python train.py --n_layer=10 --d_model=192 --n_head=3 --n_kv_head=1 --head_dim=64 --d_mlp=256 --vocab_size=2048 --activation="swiglu" --norm="rmsnorm" --norm_place="pre" --norm_eps=1e-05 --positions="rope" --rope_base=15000.0 --rope_fraction=1.0 --qk_norm=false --attn_scale=0.125 --bias="none" --tie_embeddings=false --parallel_block=false --extras=["capped logits"] --init="orth" --init_std_qkv=0.0258 --init_std_o=0.00578 --init_std_up=0.0258 --init_std_down=0.005 --optimizer="muon" --lr=0.00573 --beta1=0.95 --weight_decay=0.038 --lr_head=0.0046 --grad_clip=0.5 --warmup_steps=200 --schedule="wsd" --decay_fraction=0.603 --decay_shape="linear" --final_lr_fraction=0.05 --batch_tokens=8192 --seq_len=512 --doc_mask=true --train_tokens=89370000 --steps=10910 --dataset="wikipedia_en"
MLP neurons of a small language model. Each row is named by its layer, matrix (gate and up: input weights) and neuron, and shows model dimensions 0-191. Each number is 128 + 32 x the weight over its row's rms, rounded and kept within 0 to 255. Numbers have three digits each. A neuron's up and down rows have the sign that makes its largest values positive.
A block is one neuron, or neurons of one layer that tend to fire together. After each block is what it responds to, as a language model described it from the Wikipedia text at the highest values.

L5.gate68:096153111176115109074114088173165110112116114169072112141138124150102168115160105116121172125161158129146130111085170119151166156133177129122130160094127089157115101112151131145175155168134119126178117104093104081132078176139133174096164195124058128122138126162077088092170126145082119117179131130115086139205072177132169159079121105145086072113126135112087106113086113098079174145100147196197135152134120145084103156081111084115109138121116095111097116163120076112097126109122134176203086116147150143152167171070134092195104111105139201130092210112114093100161159115154160130
L5.up68:094127081121115156116144038193113131182082112094120093163152152122127076102106106111117143111159119098171131126186107167090183114172094130174116164144145081153161131104150164193075106125117101104169096189113107157084106110099199188108124106191069165203150092200187164151120107099121102140084078168136141126123145120128161099109177157152145082166119192183173149130109126105106122120148148139125163136178151153117108127144180150106129102163147160112131118156162117134166179125166105104137148101098070084133118129109085145165159099048129158130137141100159098133113164152156109142
L5.gate85:104155113152143167138142111067122032139177069131079151130118145142146110151149142158097119136195099125123164108133104158126137163073145152143098137057138088156147152118087137127105160181170126121096153121184151152113088169137157101079137114131116115144160139158106168141108048129070147088101133169148052166114131125146127135152162061134100123140110121113113142103175091161131211178136194128104136150108119128089147144165118051108071116185080093083163073156139089108062157110177118142076166118162138148105136118080108137115094127190141117113154171122108144134151133160166060103
L5.up85:136119090194132115066127161146171112165138020160096125119111115097133150106112085212090148147161078104134143136050140053072070161103131088146109233143083107154162129125133109147161147124114098178084162123161099135114172090136096078144151117141048117119173137149177147145095088118098131126136114108131171166107155165126150112156119115131123110155165099142149109078118079128166099147098111112169134171122139081143141150149104126138048152101158167147130097138086075094095172209112123132139160141120093104118079159130140117103119088097090103110163133151130102134091170142155143103
L5.gate155:137110148114091103113099031095097087214149082144158163118132127138161153132084113143133164176177104156092148172145161086097138096141136143155100219055120230115116120126149144114116180126173169083098155145099104139137118106164167132163101096076140115068155169124112043181136145141122093160146097128128085103143148135112082099178126145113153169142109134162105176132140125104087146151148182087113148114083141060149090145103187144109117152150168151142180082153125136148074124133138111110105126100119167144093171129128126130149068125161136131157157127134090114206114149120136109181
L5.up155:162117130145162143151147069098194162151171133148064168118200123160110174138099124157127099119173197112107139118139105076137118117110114133188181148116136094159104175140109103144141189144098194071096092136113129135154098142146118157113064156152090061129113153131135099156073153118058134123126132091080022162109142116097112089121160116183143146166159095121088151128137133115085137091111115101137194111109076108133118145126160089118106169064110133180092097094062078146110185150138081147158135107108166116135147107128089141098071163176134189127185138136109158139134112139135095131
L5.gate171:129085133116140148119128116173155154201197123081174104083106145155072107127102077145122148117135126084180177062149115065157147147114140141122120171080135153112093077040119091108122125175179159116106101196127073142165108101105087101088124179145113101150160165100126117136110120116112093102169072098137080081158159128177134061150143153115137163171123147180123164125184146166121142083074115139149156112156140122096090130061133139148113164118151135139139098128182105104097202108122121096104093134114123121129177102119140123129081144142130117086057142154150050155066150173123162135
L5.up171:125112119104113144138097032146109131129173165136069074153129165120102128156060095075127135147174067145106134084078173103167116135104117186137123124138171100096117182055189117176147137141090089121184073121150156180128099198089117089091063165101088143117171129126107084125154175159119152122133120123158158115135156167130126064152126145179164112103170162156106156142112165148072136116125093133129124106157140155133108161114132163163140165082195151119188148152107079130156132108155101183114120178130103175103108152130101199147119141099207135110158152127169117128111154141136101176
Description: Person role noun endings

L4.gate11:108148135092128099154156102136144115140192095174130122114187090116094147144142119106150071124128136168122119134130103144081129120117147178147159188083082167159105152061117133190124142148137157112118118148156103146096124144075173131155118194140110094104186102183148062050128066187159159119158113132096091143090157123112101164161091107136074123123177080164159170145173135103105078157177206129117157116073115080128113142162142174125096112136167117164106098129068088138122165120089111103131121105116147112139170099144080148155078119134109085125176176155066103132139053189153136175
L4.up11:079154140181172127125128101151109094106124099170137147118156126129139112123154115155090138115192147200132097121150138086135144105110130126156190176071134175108139088107156096094126182108103126137080174125130133149147143128148158138067100158142140098130176077175137081045133192115112161127119031175161067101141136159125142147149122119144145111111162142203126171158120117144126065132158208063181152129112142087082149129138140096065102087122121149195164103170117147113073105126073146131110100143104155152138131106134092155140072140112129143142192188120094092155128091130087099182
L4.gate13:156094146146094123113137138194177209148093129139128145146146120120146114089105144163155149130155207113122097147081116109107095106145188110161092151166148112174134081130137147106100159102186099097184128143077083194122140101145126200164203141099117138143174099123098182176153163131151141214109126092137149166150190106094093169138125146115186123139114153113122118137097125139113119124103096095177070065131123126131127123160134137143124145152132123119116089176105146238104150149107215141107166127052187131085118145118120136145140182161110100119126151102060083122137122152129104107
L4.up13:131127106128152144138087094100140084131158095184114140130120123123102107199087111150139126109134099089128135193165157108155149168173170147107185124173111119172113202157153080160168139114177088110128167172122094102115156142086179073136135158130042148160084071169121105110144139129141120120096180169133089138175124133107125122043122135127110146172175162078139161118170155093091126120124086161087122079126113126133147109102146101131170116130102094090166159168120155089134088191078179119082134105139099072139112063109131174126109170154091071111134140147146070115160168156140177200
L4.gate68:148168145171136151167119052113218113147181120120128115109118135096108120084117097158096161096126139098160102135152093085152197126131155151195113120061117128115094132135157167131157088156110103130103098117107134093133057147073178141146195141145108115123086139190223040122102157129167113099118090100133149171124136132160112167079097092168134134096112068188109138113138071073153131141167163089175194140116108154134056152126196064106117086098103112098152122140148130153119108129177130125128131146121137120154133102141065152161077121083147155116173146112108127126151147134093130099
L4.up68:130140136138116054123151113141125143151168087091114073088092119155148053161137111132096160166211080202138139103175147194120103183113131198168138117091084156163060086121178133155146164191117154092102207103144154101170131144118092144095162156078135106127119095119143133151120116087145122154118186105171155086104178183101103149124110134084164134123164196128162159123059137150136126138100092088129131129100102108105085132127188157141121166100117083125107121171112114076084143111077124128135148081107137085139166131146126114123113137142110151125187105099124124180072102197125120163
L4.gate75:144121109160156113139083106115137125118088134141096102118143084154157185143137144114129090138137079149091120124154058152123106160130093148087114181130096147157133099108177129135176149156138112148085140186191109161131099163145135115093192128104164147091136090118113124159153179137082113107124135103192121099164163167178182138129166095174128090075106131165102150118116151140086099083145093085110157148104137163094084123115153098089130134021117097176154087154149149163090094145088120130096061124059117098139172154050093049131114057147066096119147072140082144140077093123130119137
L4.up75:195106083104104176166140096095139096077160063119122094148115120099105098148092125125110047157126117117115094118120134140086129085181120114158165196142130086120146169105141129176130142163060184105152114153168089075160083109095121090181112126038125080139163163159187090105101134115118160130100107160100123155160097182117145129172111095142137137193118177108180153144075150181128145145144129150116071120123143101119122164121133101135142101105146143084122073099133108132082136141126043185056077131063141111126124108146141098112119156077151208167121168123170126120121127116126156148
L4.gate101:127094093122161172093068140124090100137149057091116127169118122143141128116066174134152170144185087143115145122148096193100204180101111123144116118133141099138128050141155149174141151104153062060088118140172144106151116134111119123163138114119131146112152126160156109163124105092143225140127110184124130113082134117085151105137143167089111153185118109186151175064151087082100142167080105165172129156130140050087114083161110142114096163121098157138154177146176126110111200155112167108116137133133144139097105139165132112109172107147127183161208103121150110143155144145123203163
L4.up101:123082109162118153130084124057136118097135172134063165116166160123171166129123097137112233133100152156084118116119155205152104096180140164105101123099130139153117128143140155138149163137134133153192102096114093158123095102104160118105200193090121157158101118051186094163131137132067109125135153169122123138116188182084112197161085127150194102106092102112095197117147132169129155123129120141222120090129151138131064117139085124150131093098137100125095129131144129159093101125172147149115094116097134105163102107110085107163128160125178170176121103129157180093178090080132135113
L4.gate120:143173142183111112145123172119122090121124100125150128130153149134166083074109132114171142099132111141090130071063111185184138146109154190066137124118125156081107060106149128093135135133123062135104112096108136105112099159090145174150101145139152101116182105169119173132138154162187109126087105163218123104105103146146157208056104103144135161171136156175171122153155149115133139139109148118100127081090122108120135161149192094085158103151091151128116131181094117155148168109173067076137117135134161108071112079088126150093154104092164214175166127114090124152181150140056141145
L4.up120:107133137124159129092149048134107151106170121152131141165138139115116120154155194147069182157141075124035135118161141081162153174077116119105101136179056125074141106122128095111133101154142103101124138122090121140150139115085125163126160067147096148172185089186139127109105123139102142141110060113216111095108140177147174193122099096123145123099148170111153150127119098131116148138087068145086165115133149124099140172139129135154144130082096161122181145108082164116122093169180158079062127113056096128115170118138093117165139085129188120128138151125106125124135188174090149219
L4.gate121:089071133150141149148121119156139117131121169131156117126131115176128107046145149131117065138158081169090096132115105132117122109089154140161192156120105123118112069102193109152067165144129113136065091133145087115121113088145130158178142114106115055136114121065213153088108137117121139215093087120123112148119140156130100157167070135161108081160136137127121091138099160145086137154113164135136131174125107157103180165109106087099151119061097093104102099131119133125129115146127137132094142113094090131185139154174081092108152058033060172059131142174094083174105133178090113118
L4.up121:121124128146110115149126151119172133147171109135122102179131110112152104121152157081112129065167096142146147164093076176097081137136073170097166141110138167131125122143135156183231141177131127114091076067132087132135091132078024157096116136129091143076135100135108132136132139141143078065112071108123181069106137138156191099085145083168132185129105079160132112146127097149176172125152129132122126120108102109111123106126128125129081090101106110168153148093071175173098159099087138162099167170097133146091158138122226143105100184093088146108151158085180136136153131070146121121
L4.gate140:107131130144057144185107086117161102075172109191139145127104140126168158119071141121097148112120158127074137078175159140089132124102112150102106097112157087113127144127103120123209113146077153182110184143153051100103108139071097146060153121114114129122122108172102130119132185114112100128136108111124156123093179136105085089118064120129177103066120149175167109130109129111151121085102174054119151115113068153128132123045097107067133139109141150114125137156107112130179152097036117127094216140156145078108073119110139076131127097071114100132094155137076143143139097110099088112
L4.up140:137161123210185135111182107159202094108155105127086128155110132095118128119127105158137087089044108062130110152126125099144134160171103129141104135135102088123102121179130150125145153133144035090098089105095129066138132119120098149142149185119127117101122089082083088079174171195112109060136144179137080184142175063109102115133109122123098148129143054114141134123181099101120134112135076050141194151154138138186133138141109127095133113138175153063171112106115085195098108077141155138125153115137180113087165117141135129140165111108167108102132116115152129064087155126128120107
Description: Word-final suffix completions

L5.gate120:134151102109149067139111138130179172127091117170126118152094092086143136131095117065128082135132166067163087119142149157135104117123097069207116106113108132147129104114163160133114101128183171130128209118144096140125087148077097117184074137128094172147154204208109105165061139129109118132067137167076140108164131159181101160142139132146107097155156130180082122124167118112088131095094154055122111098210137141092108133079165102116077135108177096120136108109126147171074155139112128121110117123085148108108021136130105139150130128087133089117137132123158145169173128170111192103
L5.up120:112106144130175167154144089081137161145106160146115067109129108077131112124168104115137091095098177072198136137165101150153117166104128126125119131170163172165114079134147173199031190110088119145161148120071111092119143080128167086131124133179054139170158159095109092197144149137128102093078146153138108121176135142179092157136128110135125124086188159155098117115107082070123075124129204113146137141119156161127097135093129148170119156135096097146109097098133126153072124111136119096135088109135131139137088110109129070197118145062092064203155106135156123117135157164177093132
L5.gate177:071106106163122221165099099118089112141100106082085108135083100180169126099154134092149123166130138141174131076120122139098151106109118121088084131186127136105112078109206144173074106133120140193172148168122138124038052135174100185128108172111121115143088164113152129176076091102125106113147098173121122080122125125141169142148100164129121143137117144151080098128131142119134096086112141165165104135121137135078143126087151134131052115116122120158103107078125116124116142108109105122104170135154038105141142166110126105108115093149188124169178136141025168130178140123159054091
L5.up177:078104108127131155092118144125108136157135147084063089112118110129081150150108104152186136116196148163129150118117134131186180105103191157108144123120132134146068185102193181141138168082146100112064148147143159118121186111115146099125149160171112150124185126235112099085138106125103153121135139155128089138101092093143134111163164101111145174129190191154129115060156103057121105161094162210148098123158158098098166145130117119114091071138165136162115122157134181125110121165131121167053109141139128087145128172105143162109067155096201102141124102152126123168094185149132158116
L5.gate182:100135138087157120117085112135137147164168103088174109141146119080122106101117156093111107150094136100125130167131179057089078143078138150101125075155136092154154087094107167224124113136122141116137136095165086147123103113099213147154105161079151106088140137152123119095191092148156169153096098134152138070173165119137151120170103160131171183169148107051161179159130135114114168110154160111136175153099151085148125081162111092180186174087131144147162073085147092179132166152057112153141163160100149101116132165154140080089180129159088121127145085175092130150179155128091144117
L5.up182:130116163116135105108109129187176122156114140129181121053098091120113065147150119169098120167110165130080106111087157120053109148136135169067172142203155118129142114146160157122161111135091083146112184177148144073120090046141140118124162150097074110093062125117115125160070121163139097217100085128124092107175130119161171138148113168147099138121116119125074169134149114134133106142130110155140133047126130158045097115127144124098213116164092150133121133105159093082131122129138103170158140135093102103139111130140176145100107124139152072081171091164146074098114102099193171153
L5.gate205:113134121172095144184116135110153096118111175156133163155128123084180123127107144140119156176212120171117186195077154195141083121099218129104117144158073125122120097091172169145079111144100099128135113125101143132104080124138094106081104159095079124135093169102169097129056149100105082174153098094164129136091115071169128143139125191100109102129120171175123153144127105083103125145100142142147111103122069093118105151103108164123132094055074112104139175092115161104114163093086107160158146187109185110148139127066164143151144113161098162114158194145117098075175174146124102115
L5.up205:117114115084176112142173131150186149143073102089145097165126135142138141086108081121075126143099096191157135123140099122146089066153115121139163122100114069101080159073155146162109151129087121117165121140142164088110144085157110155096158155105089199122098159114099134099152184137065173120063115173190065133139160121109120166157126099144155135124073155134053096130130160123098128138168174159163135220131116124168162139131102138180125096080181134105113132097203136110146091167074113150099134160120098094111118164139055156091134129096066150082153132125127107149191166173109130143
Description: Word-final completion pieces

L4.gate19:124119142144078139123147099100153109121135140083142154125181098125141127100132114095156085119183114148158100175186144164094067117123128120096121068162151075116144136111145133147160112216106116140063139158103127123151117090117159136095102132111159126047142131157132117112125142121110138154121048169168186160184149165147094068140087147101121078110091128142104134151060099142160122131087134125139145135146130158153159052133079194101131204098099081171131154122128085173100120082080162140072170108164111153183094166087141105151096109210071118127139172064160146077108112123112118126
L4.up19:144146144170103076168107129166130164174193179113127129126125113157111030122111166168105131109153136063102142176167101154082103174067109185084154100111180113147143137040115120194156093107049145150074103095118159046154145156156125120150086101132130096115119168185127119112118127091066155103107134120188137100156104121094123120081115175073141074119135093106128150153078115145152186113136170108147121140175134095134165130125112168165165115130139144125132163135164134139176122158084132154084123130105087092138107153070157153164115171117121129100148179101165140124094137110183134180
L4.gate63:145185155128132140104153086098130131130165153145099161119109084116095132228168116187106100144134179133142123151172114191167099193070119151120111101160088120139159117141190123152134131122100096163162137188137116123145140127138187116090161117121142111114039145137132124150137143150151164123085112165151134113138147099171133091124177152147132122081120072146095043166162095106166151147119123106114129150188147116112112121133109096104149106064169093115139124202134159198104178058108155152082074164063118067131119148149118165139127102176147151155084114073125147084109090098162087178
L4.up63:219077113173140123186099119187084091120055110158070099151088087155110164152138117145138130172056116130197064098187131119133103151109101090139165077145100092170128158093125093116093167155131145092148132171163116107168074083075127137153175152116144106148133142091156134152135133115108100119132082113176144098139149094109121114145143152127136164117112148092105163116151127136148170116126122157181099135093108102105159072137065138091118074124159135159182103136067140136086128172134148137116051059095139077094108170180125106099140151086163095155118124133124046176105122124135123176
L4.gate92:098142114161105157145151110119028075121158119109156124148133124123176076114146160144066099171139124169151121111136157121098088110129130107110162151113179137150125141148102138189076133091122121158117129154141132102169123103123091118145131111184152073158107118103163123159120121125178163091129117217099130185114179168119080070134075138095131118143113107121092149107100142125092139141119102071124151128121153095138109138138154169120118126144170121141141109063083066162092183115132097153110132174220159128136120189102124126095125090136133168060074195077144023135119154182079185102
L4.up92:071094150124086145137101151100109165159064129106138093144171104172134120178106133117147094125164127167120111074090071119050155141107112126078088079119135182130070114117125165137042093149105116154104197073151100140122109189112113132093096166148109101184077135142147139093143140067154151168090126122141101142117081157156092146105123106120091116158093140122071173103134118122137129074107113153110128106170146107086154128093113149055148122131081148062130167138136105102173127122159175191057203155140133081132136087108135187124131083177153157125151123135107109110109122122170126204
L4.gate115:104083161119096106161128101160081108128125178109100178125073139079138071137130169108090145076128088096130111165084148061122115123149113151144162147125185105132126126080063158179077140114100121146138172146103124108175162129159169137097113173130136159178107081195177108100115122109139134191149102142091169131099071110107128189123108111115093154091117117103103119167078115078164118119114154152117187095181162085161133097150171111110109181121080120178085085032079179163156194152119157117134143160147088102136134146125143128146174074109144106104135115158055130166098121164149115124
L4.up115:147128140106099097160055094081136155092146136094143193169109139114130131099101171160089114127130084119138088153123145119154123120104076173188117132143212111145158160141103146181066124147156178179113125150109149113099147115135164155118131172107148158119085140092132152144120149133114094124118075092155151130081096140111111156155083058138049102142097116133103179197108119157088179144167177105123148105119144149126158050125124110149156158098056092153108146082121146177142118185140156151111121207147104105172117135156113133146156139120134097202202164143106155131067081150168078080
L4.gate131:059151207162116105098138065117173134066105144112121109134104112125159128100127132196127103114147144155153171135120176123089193125157139113100146103139103137130127146159147100160139089122121113097155184151120108100075161177112133141108144081152139139135181152166133140105052130108176134140122165164138122090125174152116074180165120105093167154189124209125198132211138082147104116163096131108130080137134127164082150118127125133104057133157159152141176108064134178097164110180146126141105155161157081138111157094099110078101096100082119205163095122078153173121112103115174168135
L4.up131:177173166161109071145145089108125120130130159110147172120209143128084089082177093120127058111122158147158092101140122093170121131112194091119151121104117136102069096140172145176132161140087093148172187127142115095211118138066116149173164159133161202121154098111173176179135118039097110103171177126144130085123105104104146102142085104105131145154150176162098121190140138114075088134176095137147129092171124142114143147111100102126125110112127113145079137114150137188105160068125111186179089160104095107145182152130102140115142128178107102128159165078094140103130174081156142111
L4.gate179:161107172152138102181191101154097100103155154156111137134064109146160162086139120103119142127188085120169103134187157165119102138101128099116136086114151118051150099157143081175116096112203097149126215132089148143173121131069104125107140074111106155156148125105125137151145125093078140115096096120133102114140119115091164168109106153179140098146149096188149154150097106156160093096084171165117135171043118122147149105159189114121150219157095101176139120130152085108121131123071134158130137083060066129126100119160112125071152175163100149147117130066137110125157156174147105065
L4.up179:070088143143084109146158084161134095085101116144135186138105122160148097035133116110120154131172099120136118116218063129076156090155147092110108117148126102146172150140154096108112101105127116158084080163166135161188125107134176156132132142124089149095119185070132078125152181127159129118121111131164150143133093074103102164121144126134166105153105074169176156174163168166140129144139161091102098124144128100085120110164161167132147126117121098084138189132184132094150146144089170159140148158091110095153057076114120167109192145098126085192217100077166110143106190140138143115
L4.gate184:145197150100166123167147120135179094080127150129153132147138138134158126155119124111132131182158167165074099151111152168129133111144117149126161113071156081103170076187140126071175152135113142137160084120196116156147142126134218138120150079114096152115087095147118124157095183095099122112135117124192127155097128132128115159134122125117148137168083142109103082114159128139115079076092143113190110132146120111108104126153074113138148127200176145157105166185093093132179087108087195165137120158075162088157081141145166122151158088165128210077171140185092191074140157181110169152
L4.up184:156116180108149109169156118122119115102115157123134134138222129104145156072149137128078144175170170133133069116162131084130105118104164181169175105165146118164176126142081076146112123105167162117161139138099117124098142101132085093110127058140145116129066103177108136193140185124131144142188124170173143160149084152083075160147080129139163126098106086134082126151110104117149153139061097140117102124136159139140075122120071142188077173145157190178078152094122123105179182122189161128132127099142110081164119128122139101164173112160121112055121149113154114145081080145083107202
L4.gate216:187082129140097140133131120117111117106093124139130135082197109221128075189172092117100072094104103119117093142117180111135115186181121093185109082145104146137085109137119085106133136123121119161121158134144122091159128123129129144142117131055124106162120082149171122155162140171132056097138119125120070077121152114154141086124112119192123100177148147143103065137102161086126131191158229124121113159121054098098147158106168174073074151098132132134138084100138156120114150130070059129139127083103095134126089075080147135137119153119064137141135130090115108075154108145156085071
L4.up216:138084169099063182123090155101091117117137064148154115129118089100104092163041109139093174130176121140141134096079131187128137177113080141070073074164115174149133138068156135210171144102088093105141159153126169135107195120106079114099115122086164129131119109151149169062071143162121143148135117112163120092141088125124136150097125118138131098168100066144175100142138149073083161129133196114121123115082139155152096125122047131174118080096120160106139112115081154125153160088142111142077113140079084120137120166125165133124149202123118094168166113103126126058136136076145126130
Description: Final pieces of split words